{
  "num_hidden_layers": 16,
  "hidden_size": 512,
  "num_attention_heads": 8,
  "num_key_value_heads": 8,
  "head_dim": 64,
  "intermediate_size": 2048,
  "vocab_size": 26802,
  "hidden_act": "tanh_gelu",
  "norm": "layernorm",
  "norm_place": "pre",
  "norm_eps": 1e-05,
  "positions": "learned",
  "qk_norm": true,
  "attn_scale": 0.149,
  "bias": "all",
  "tie_word_embeddings": true,
  "parallel_block": false,
  "init": "uniform",
  "init_std_qkv": 0.0264,
  "init_std_o": 0.0,
  "init_std_up": 0.0264,
  "init_std_down": 0.0,
  "optimizer": "muon_variant",
  "learning_rate": 0.00732,
  "beta1": 0.93,
  "weight_decay": 0.018,
  "lr_head": 0.00418,
  "warmup_steps": 0,
  "schedule": "wsd",
  "decay_fraction": 0.821,
  "decay_shape": "linear",
  "final_lr_fraction": 0.0,
  "batch_tokens": 65536,
  "max_seq_len": 384,
  "doc_mask": true,
  "train_tokens": 518300000,
  "max_steps": 7909,
  "dataset": "wikipedia_en"
}
MLP neurons of a small language model. Each row is named by its layer, matrix (up: input weights) and neuron, and shows model dimensions 320-415. Each number is 200 + 40 x the weight over its row's rms, rounded and kept within 0 to 999.
After each neuron's rows, "fires in" lists the words (lower case) most often at its 100 highest values on Wikipedia text that the model never trained on; "fires on" lists the tokens most often at its 100 highest values on Wikipedia text that the model never trained on. A number after a token or word is its count.

L7.up171,201,103,167,179,132,127,127,236,202,239,197,212,135,140,172,243,194,134,230,172,217,218,219,147,137,182,141,239,242,232,211,195,271,232,141,206,153,293,183,257,233,220,206,212,202,205,229,167,182,165,165,243,178,206,227,263,232,190,189,232,184,230,194,181,239,177,241,209,249,171,99,220,193,222,210,199,187,189,172,220,202,229,251,200,139,196,195,219,182,244,241,164,193,143,232,187
fires in: "was" 16, "is" 15, "also" 13, "being" 6, "an" 6
fires on: " was" 17, " is" 15, " also" 13, " being" 6, " an" 6

L7.up1924,166,210,177,314,193,150,220,236,176,204,211,111,174,166,195,226,154,174,171,187,210,218,260,211,218,253,245,217,161,256,231,55,158,222,218,149,159,302,223,217,255,237,247,210,151,208,194,122,182,212,222,239,187,223,148,125,266,199,174,233,212,149,247,240,258,197,162,208,174,112,183,178,302,184,229,188,227,165,211,207,240,166,237,149,164,229,279,206,161,183,192,201,298,160,193,164
fires in: "this" 31, "he" 19, "third" 5
fires on: " He" 20, " This" 14, " this" 13, " Her" 9, "This" 4, " third" 4

L2.up773,208,209,242,202,270,182,154,326,206,184,206,211,157,212,218,214,212,211,203,130,234,286,251,212,217,203,221,148,144,211,225,156,209,160,187,246,178,164,190,164,230,185,144,190,230,196,174,182,183,190,210,194,256,267,204,259,192,217,206,211,243,218,226,226,169,183,154,178,175,231,243,211,271,207,188,161,275,208,226,229,209,220,211,169,169,127,226,170,210,173,217,253,193,107,209,211
fires in: "it" 68, "the" 4
fires on: " it" 45, " It" 23, " enc" 4, "-p" 4

L2.up1483,193,188,250,300,232,160,235,165,148,147,258,194,158,155,236,152,205,134,237,154,154,172,233,143,143,181,222,143,240,277,122,214,191,182,222,198,241,228,151,165,246,201,257,273,160,163,178,192,206,219,186,177,185,187,96,164,215,223,225,253,157,198,234,224,202,209,257,176,215,289,145,157,171,196,218,237,213,134,215,239,229,178,189,241,159,163,120,144,173,224,200,280,217,134,211,164
fires in: "figulus" 20, "century" 14, "tour" 8, "pld" 7, "pos" 7
fires on: " Fig" 20, " century" 12, " Tour" 10, " Pld" 7, " Pos" 7

L2.up1248,222,169,181,145,229,237,201,241,223,229,173,157,249,119,165,149,248,201,208,221,257,229,160,180,186,146,181,166,149,173,199,196,153,167,243,240,137,158,201,215,195,203,158,149,226,223,193,141,213,218,103,235,333,253,227,263,215,227,250,185,185,220,185,170,172,156,122,259,208,210,238,170,156,217,266,234,189,171,190,194,194,145,228,210,182,169,160,160,185,260,180,186,188,177,118,139
fires in: "she" 22, "career" 16, "it" 14, "he" 11, "man" 5, "life" 5
fires on: " she" 16, " it" 11, "son" 11, " he" 10, " career" 9, "Career" 7

L7.up1944,237,158,160,199,300,158,170,197,165,230,173,244,141,224,235,187,252,193,244,144,255,199,177,158,124,178,214,48,177,234,140,181,201,175,220,198,142,233,255,199,242,239,250,217,188,170,200,252,241,176,209,218,197,205,183,194,249,204,263,251,258,271,191,192,159,213,222,226,227,184,260,241,231,181,134,210,241,166,156,200,246,222,289,275,208,173,120,242,133,207,186,202,163,168,175,214
fires in: "it" 57, "which" 14, "decision" 6
fires on: " It" 51, " which" 12, " decision" 6

L2.up1762,110,249,149,266,191,136,155,162,281,224,194,293,167,168,210,258,192,151,181,232,271,254,196,197,262,225,300,196,180,168,207,271,177,220,257,277,190,249,200,269,252,152,207,212,251,114,255,200,229,160,100,266,195,134,152,164,208,198,235,193,252,145,220,234,206,225,180,176,176,245,229,208,271,239,243,211,206,192,165,239,181,265,221,161,228,207,188,167,247,153,196,198,234,181,178,224
fires in: "election" 26, "district" 11, "town" 11, "village" 5, "local" 4
fires on: " election" 24, " town" 11, "District" 5, " village" 5, " district" 5

L7.up298,108,176,213,201,160,243,200,201,205,214,175,137,213,198,251,150,172,261,146,197,185,227,183,190,255,213,163,200,114,271,252,172,214,180,134,207,162,192,199,187,189,183,90,201,130,107,196,241,176,218,128,236,221,228,162,215,171,172,191,189,186,255,250,190,167,227,164,185,213,269,161,172,159,270,140,241,217,210,225,202,236,297,262,205,118,224,221,189,234,233,206,158,164,285,183,205
fires in: "some" 26, "many" 17, "because" 8, "several" 8, "various" 4
fires on: " many" 17, " some" 16, " Some" 8, " because" 8, " several" 7

L2.up1582,258,270,231,246,262,221,188,212,245,256,179,193,249,178,281,161,213,226,178,200,214,180,255,176,234,188,231,201,218,171,218,184,250,238,209,189,112,208,238,179,214,179,239,256,239,174,208,162,207,207,206,182,176,257,173,246,214,157,191,190,188,204,203,197,151,220,159,236,202,161,145,176,309,161,309,161,198,152,192,214,215,298,205,236,328,182,198,259,222,133,186,235,205,222,301,201
fires in: "this" 52, "these" 36, "central" 6
fires on: " this" 27, " these" 23, " This" 16, " These" 11, "This" 9, " Central" 5

L2.up1035,185,212,224,198,317,278,231,267,180,223,231,262,159,141,137,202,241,247,214,207,265,234,165,186,234,290,181,225,204,278,204,193,189,135,121,248,127,193,287,177,220,201,214,224,229,203,246,217,162,226,223,156,329,154,203,227,214,202,141,180,262,179,208,168,121,190,227,191,103,250,137,209,194,185,265,159,228,146,220,233,200,195,199,178,158,214,232,208,230,188,89,197,160,175,192,110
fires in: "there" 34, "it" 31, "he" 18, "school" 9
fires on: " there" 33, " it" 30, " He" 14, " School" 8, " he" 4

L7.up1279,190,84,154,151,163,235,169,219,207,183,165,124,237,251,201,219,203,181,220,117,211,262,164,216,220,196,143,205,234,287,235,250,167,207,182,168,155,226,194,197,173,177,219,234,235,174,254,185,251,177,245,160,202,235,270,234,244,213,183,168,163,197,160,182,160,239,184,203,232,160,159,241,257,241,207,281,169,190,181,143,204,216,221,176,217,248,217,173,162,275,177,118,277,259,188,211
fires in: "is" 25, "be" 13, "was" 12, "very" 5, "wasn" 4, "been" 4
fires on: " is" 25, " be" 13, " was" 13, "very" 5, "N" 4, " been" 4